config.toml
n_layer = 13
n_kv_head = 2
d_mlp = 1024
vocab_size = 2048
norm_place = "pre"
init_std_down = 0.0425
beta1 = 0.95
decay_fraction = 1.0
decay_shape = "linear"
final_lr_fraction = 0.1
seq_len = 1024
steps = 5201
dataset = "wikipedia_en"
MLP neurons of a small language model. Each row is named by its layer, matrix (up: input weights; down: output weights) and neuron, and shows model dimensions 64-159. Each number is 500 + 40 x the weight over its row's rms, rounded and kept within 0 to 999. Numbers have three digits each.
Before each neuron's rows, "fires on" lists the tokens most often at its 100 highest values on Wikipedia text that the model never trained on.

fires on: "er", " g", "ly", " A", "ing", "a"
L8.up954:496475451537491412525463475500531537526523503542490577480446506417571585559510442519454449531539477430476486464553505560438458472502524510518500480456478532547541510479481545529463499519408460456496493490503452534598515570562568509456483492484478480524511517464490533465490480427598493484
L8.down954:524478513510522551464466526508556492480511521443541470472458438536409465495431494484502541466549513496510492527505371492450553545563523491517501578522522437450463488556524491449483493510534484526480504442470525519446539483526543512461500532544543584519488444465433459438559528469482547544

fires on: "e", "u", "te", "r", "ut", "qu"
L7.up97:488515505552470511556496502498430515462471457520530506545549462433480484468442482519541550509444502460456483563514540396488494502555501513565513552390510522522576445421485520506450447517460496478451502531563598437474516498476528535426477543488488522570520501463545464455498529556516487464
L7.down97:506490515488500527505466463469538576493504467495530447500530521542476550451532491494540428505421490441545445435436485436430549513445489539498494493471424537481535464507542528553484520486482523493455565551502524476545415511510492418550488526478501555423501513484564454453480441505513385571

fires on: "te", "e", "ine", "op", "ol"
L6.up883:535453452554446491581494502505440497490497502432575458522570500502472462472526471500492522523446570471454508495505457413561489511550439532484548512419499449405538510481563508533423537482506469536466524486493503487527507546490435589527503495531549456491503477501506512418500505576553521468
L6.down883:583467446527502516479520501519544551477453480503471511569513572439510570509477401486546542517518546454553459535552493472526568524473560527425447540496559516555461518485490552486481527522436501475449545546538571529469449454499487453457539487542524495490537551440457489431519441449496483438

fires on: ":", " over", " D", " of"
L3.up402:522550517526428322484571544511479476476495535466526483458481511480611579535491515513457449517521451543526545539534534492545519450555497537518528529495516513451502467525468494485494475535432447463566499502424521514482546476502508540514495586496554468475477500436486513425475458567446514443
L3.down402:528552532512546457541583477500507505528528463496526500451521529481520517500510493496498459533510501440537474514501489518561530593525513526514473504513442464506507591526453531505511575457455467476483554586526482525490472467548517430515485543480520493497450570497499511445498415456486469489

fires on: " or", ",", " and", " over", "ver", " of"
L6.up805:505534465632519466484521520460534525478428542454461525492459505509522549448534550585478489503489468538512437548497540487567480457489454532498504440528422452462581509510470499460494505469536528470488462502560542482483524511476537405510498584451571480517466468522440446495495462491519498487
L6.down805:444507546516492458549503500503494504516542533418541576529463472509522440488493526479518533516471529475510488435537468464587536517497471556411460562551500475485530537437476521506532590442445462531477468549444454562485494467519447476490475500516514454472488503458581506533544490486487545535

fires on: ".", " |", " the", "j"
L9.up910:480512509505506539452475504453563524431567433505464551534529469517563490516423488483516441477455508573491556471471477570503525490505590486577580509482500584406486521545490517443603477545504429495477501463496548482541426429511538561441558503454485494548514493503521534550492473466495517476
L9.down910:506546533504467471513552533499440544477485491501461463512517538504479526409518532459522580598530478524566482463473519539480495535433510510497503494521434530487563512438489475493552445498446453525498492542499421533535409515462507568512516541536446494495528482430524457486523494522455497527

fires on: "v", "h", "g", "it", " of", "z"
L6.up965:515566509521540534454405476493436523460496451470475588488502469493472470526513497488452531483535479506476523477510522536478549389479541520473468533617495540519542539493457451528564473479527602497439497399450495558509537538563567502478429463487538502483484464524486514507522485529526502524
L6.down965:462501478469476523481469589419457493468482504525519508538470528543380488499525444446513474500440560578444572495458548516465491469501528479538564555588481519510441511527535481475531553480569452468529553519466472460457492428455476486590557476505488470532541470410510524508447590426505554492

fires on: "s", ",", "ed", " ", "as"
L8.up536:589530513596514455444407535527512500463528524544529462491506461547550552571494538513468439551497554514501537515502504583487502483513540480447479464478460519515483574541471467515556491458518504536457561424558521518495512519496498465525490514537470482496524487517519587526481492508570511437
L8.down536:455474533467550468527491483477476514501457464506514482466544543453490493464419552506481548512480422501504505477499412531357501546496540483531531538510510525436522529509594514481439459477534591454440498461498491582570514493446464433519559511509471538554506509567518428432544468539480459470

fires on: " W", " f", "v", "g", "erv", "ol"
L10.up371:531435472546475470470475498493516541431472478417555551499481484539519517490496517497519468482539467522395451537517508524520524492547507483513518462550518536450469444504529528498453506509489567462492514501522550458572483508509443492544518524479526447549545506526467469460497448451565496578
L10.down371:535547483544552538467455475512500498514504566524464503513546494523501577483429445472573504533543501444470441480476551513524468517426623589404454383495517467464474474502461479494483493513492478541578492506563435484499496514477499494534545399495562467400492453489456547512458436554500500490

fires on: "\"", ",", ".\"", " and", "land", "."
L7.up402:533402574557531526516459505474515549455493477469448483401571508551597554474554458551534412475481457535561509500472520525482551504514480473552528523550450481470472567509478509504480441469531516483492462430472572518465538459496473472540452517492630492546481525519563510495469556484526512517
L7.down402:421506460494436451487501522476469516508477504446469531526534498506461469521420470481543535519515580474503507533514466481504540515467537443488436463482518473473464522504469517402601544466469538475434518483460502527490488466551590479577461516451420509540481521473485544494496469454522467530

fires on: " of", " in", "ed", "ied", " b", ":"
L3.up780:506526429499501455503512465452470543506532453489504415587441503497524535526505450513454560496564569470515497497548544465483517496546532487475475461459466514498514531490485480528434530523527560498533456504443589532479462559520423529457491495517493411516529471577421517477475463513582521410
L3.down780:456497537506528527475533499479535473499448531590471552453493486495495502424492418473458517494429528523555454509485435507532520520536497519482481531601473490524515540420461560503516526498518467532489548553481479541500513543551496525524558527487538488490499540407470509473503492507515493462

fires on: ".", "j", "2", "b", "st", "op"
L9.up433:522517471531440548495503479452562550528582457481475449505476511474579493546472537532468523467490531533610499496506475484514536448469531457527453491476537502384437456495474537516482461493499489481465402445590541479446433523492586497514489514534526461465507561473547524432463485486525489466
L9.down433:505490495485445519502496526507490524504541449535457562461478552499471465524489604457514485442535527510499464525458498527512491518451558470571501483493489478574531497524535446534521450516441486470485457488443468565551510434466517478513537510515473522531569517440475552582510443531498461505

fires on: " (", "-"
L7.up174:461578458471572497473512495495505534547477559559536496519540502557443460428435530542477566463499561506494505474526457461514498572527473534468534556482483556536504526491425483525527455499453471495454450425489542521475525469517455474492466524465502432513478568500467480484491544513481550485
L7.down174:474578607500522471436461545566527477559470455535500552494510496453410544451490440564492526498428481502485545555415516536493510491465459564563485445501488471440481541505495523469496400511513496541499521416513522552504495503512454476515457513513439469475555516528511480498428550537531456515

fires on: " N", "\n", " m", " b", "20", " "
L10.up194:518455496491485458522536493498529478537522515484484543476596437456506515518479476498513491524567524571548494496482468514551496559540458534482538530483437515519425531519450490497564518517492478562537501491460464425502483448536514446474493462585465570520498516413542484509497472551453496481
L10.down194:470494515508559558483479479526483505511555523409554497552403596437524426463515494487572531492448485461519541479583547459481477481455525495497511478468463468483513509437541410450485479457471464503466602511517445549487566498478457501415564374500572492499462517541479552501535424491462478430

fires on: " (", "===", " "
L8.up159:457584497531480505479510474415553433590524557549543526442492503499554485458456568524422477466514500458498530525535504536505468575473556470559481474439532465533469485411482487539475504542481477472506495554475440513426500468560471505480485562459480446574534498455535532493552506557546522529
L8.down159:527562557514551469417508550523433448603478527497463519548444530432558506505540464533505576484492524516484535494453507432456475438440530524460578505505503546453440538489423485494443444482530468529526522475559572481519543445499458540578481483507452435497507547554508521570487500514465487509

fires on: " and", ".", "-"
L7.up931:445500548434513478468518540483497447401524511497434513493507505489432556556553490536496495520555515553438466535519534616544478478459510508434462541512476534476467536432501446462468515527465509546496491467552576471483498552483532447459547507487493483556474500518460507499458544493455517506
L7.down931:509420529557534531481472582518507448565497506588514523497584546463491468545501459460513514507493507492557503477584446502537494574488433506418452509507485595483431528540559598543468564441513466540524532524527505497474534461545451529507529532557494453536519467453450441472506534447464506520

fires on: " a", ",", " and", "in", "ad"
L7.up477:465525432503485476452495377453499478494568524520580463509506501543504557595502545466454562429501476560456501520464556535498557541497458501523473493453423493538496522557442528504556537507504534515502520500453458579548555475470495495515542455441537567497459488472453489525457501544499531513
L7.down477:546466488433443542466487524542488480495458506472515468412558430466569497456537494500547499552477480477450467530538503556488515520466508480609502529528575486543501550516542494503489506497478418548533475540526434489495521466430476477525478502577534449498491547549563497502548577473521558553

fires on: " in", ".", "ed", " of", "en", "ers"
L9.up177:523425472518416450452423557479465536487473463489533476470467506513531574535428469579405512498524527513561543508507475522499540490478546497557449424439506538502510552420456505502485508470582526504505514518432494505448534512597460494517450509440512416513507508573419524465468525531462445507
L9.down177:517542560554543583547500549555527476529540528530467480539523463532494441434526523437520477495489510539440554489502489511459462434486543490443520535543519487505500523567522479511473481489439477544474475479563513533504505511391500583505510523433469494509512525463523515541471449476524479471

fires on: "h", " V", " D", " Al", " Sam"
L10.up507:499480500574447449537491565472469434435548497517464528399477483512449554476540491524526523523507531460528453499528555515499474565596423559438502516457519483518395495480598472498496471489430526530460514472493545552484518563505459556503509490522486468422445620454503516464479497449581535450
L10.down507:510467497458512533410494451529429524519536483582464533470494537476473547460438567517467495397528521513562495511503471477409583463454497469460500482515476602587525519495467456433501529551426523517502519457520477519536517500440484538539559482528425568531472515502497427511469539501464424522

fires on: " B", " d", " b", " V", " D"
L10.up235:525519474490554431502537528548514558500525518500494522395521524547455546478462511486484515489542549397542498522539480490556560553458484513479563483447458509513477519523476560493442481475481497547475408400519506586552450548468488512491536472490520538439508485470549480498471539510468465432
L10.down235:489491437461481565457544471450563564486540581543532413498532494571453583486482461503489519459520573448465505494475499589407487500523502482481508504457548539519465485485439452503460478494474478513487490470467514461511493513467503521540571535561473525516479531456491466476419537498501467447

fires on: "s", " both", "ed", "ing", "et", "th"
L6.up156:534522507461507495509484525420476578457550536474542440506545467515555474551534529468395437515568474495480519537510524470485477526477447523490536482465571521599548452445525449541504492390523487436464472532451498485513498524500491447485481447561446564460541513441489523479475468469535565506
L6.down156:444482544478405521518424533496488516534490505446411491531491561518427476509454440539508551515501438505555580522463427485456522506479461482563578536457416551457525516469517525479518516476485540522431496466515455526499522515475541489507470490463478555513540491528518476509528510491496504582

fires on: "A", "h", "z", "om", "ear", " of"
L6.up366:601483488456486522467511461449490430448550525488495498545583474597473513458488550518491511472502514561482490485468519501488507481502427468548505525573505483535540492442517548509461483530556527492479414506459470560493485520504577492475467479506546491441526486482444486453471414547522512458
L6.down366:517434477498536502506515549506589497495438424496450449486470518537488480522463497438564484545524518576492494437515528459574465502556482499525470509517564530414502513477519493505434518483502529438539518485438456446484494477494525559555488495481498535512552463471541454476487515476461521516

fires on: "erv", "v", " g", " v", " sp", "st"
L7.up771:527454414487548510525484566515502508503436491533479519507492497494463523554454457447496504475494487510485509580543484488437565564541464508404478484527480482509492470482498442529528524558473525481453566566522480390569503489544555516488453488486507481484495450507430542507430546491516540457
L7.down771:507561501578437561562455463507469451513467479446476520531538482504498507461464472492470491514545410558521460444450545468495514461538500524543448453482504507478521567484527547494494488436415483480432504495485507510531527575550484457440531494530528507430481520465543485496550517530461548561

fires on: ",", " a", "t", " ass", "1", " A"
L10.up457:464449458420553505496484495507490459537550492530514461555512500454510574524488529554452541400474430477543539489488500539503462510473448492571494469464471500497503485463483480487526518493507472536501483471614458507522519480487571500429525454414532460476479532515516455501553589514461518504
L10.down457:508448447523512513404507532495482462450479491486497445465472475533546465483511559547544486501578530581483519553492512458414485474471497474518480590530494592551461512501540504483479528470512483445477452507473525530540498520527465486552563492582510531542537512509471560449446519435511472516

fires on: "iv", "n", "s", "am", "ing", "un"
L6.up686:503502585501566482510423421448503518544564463515554527436565495467491465546584496502505459461529493554494510489528449483469514563587472539509472483484531480463530523474456529496507425475603495498474503504563499514445442525522517502475454441493459515485555473512516466549507427511555500550
L6.down686:544452519465489480496593478505461455481459531507525528521524546535454561551462453483491571529399497488518559548525468491547472520475524490540512528486404534492397526510586520502520527447488491530559525494519437535468569495462457476468480537513449497549524523554516445515451550529471573489

fires on: " In", "In", " in", "uel", "in", "aly"
L3.up641:379480436456572453490513416486503508523481470449550535471483533550485444508537505482500553502516502491476487533539484428460504490475526433540516484469475449484566459486569502472461449533520536532482508549477538524522468474513521501470487570489545471466522493520560559436423467528506521468
L3.down641:445469481468550505460564476490464539563496456493496509470501509467480503503524550437522550511516537508401531447460521503487469485481445441529535474532400572489514559426521532505520437564473538468624522454448537453556504533549524508505478509524469517529437490532478479552608555445523524472

fires on: "ul", "g", "ar", "-", "v", "20"
L10.up127:513419543496542472569441501510449496400552459464533546474564490578517517523533536478479479493509499489495443491513515564478541511480473503516558562509552514451533462474493522517505458511568501538507525477501516522479486492501519462502451494529480476567542587459447584625483463420554481483
L10.down127:493516445535532510486539522544520516513518562415497496475585529476508525491488542592513542482483432442573504480523460533403495498498541529500422467491530537495531426478447460456473551551529434554476532574530494489559529538529513501539504441503521556526593564508436539496480509446522456479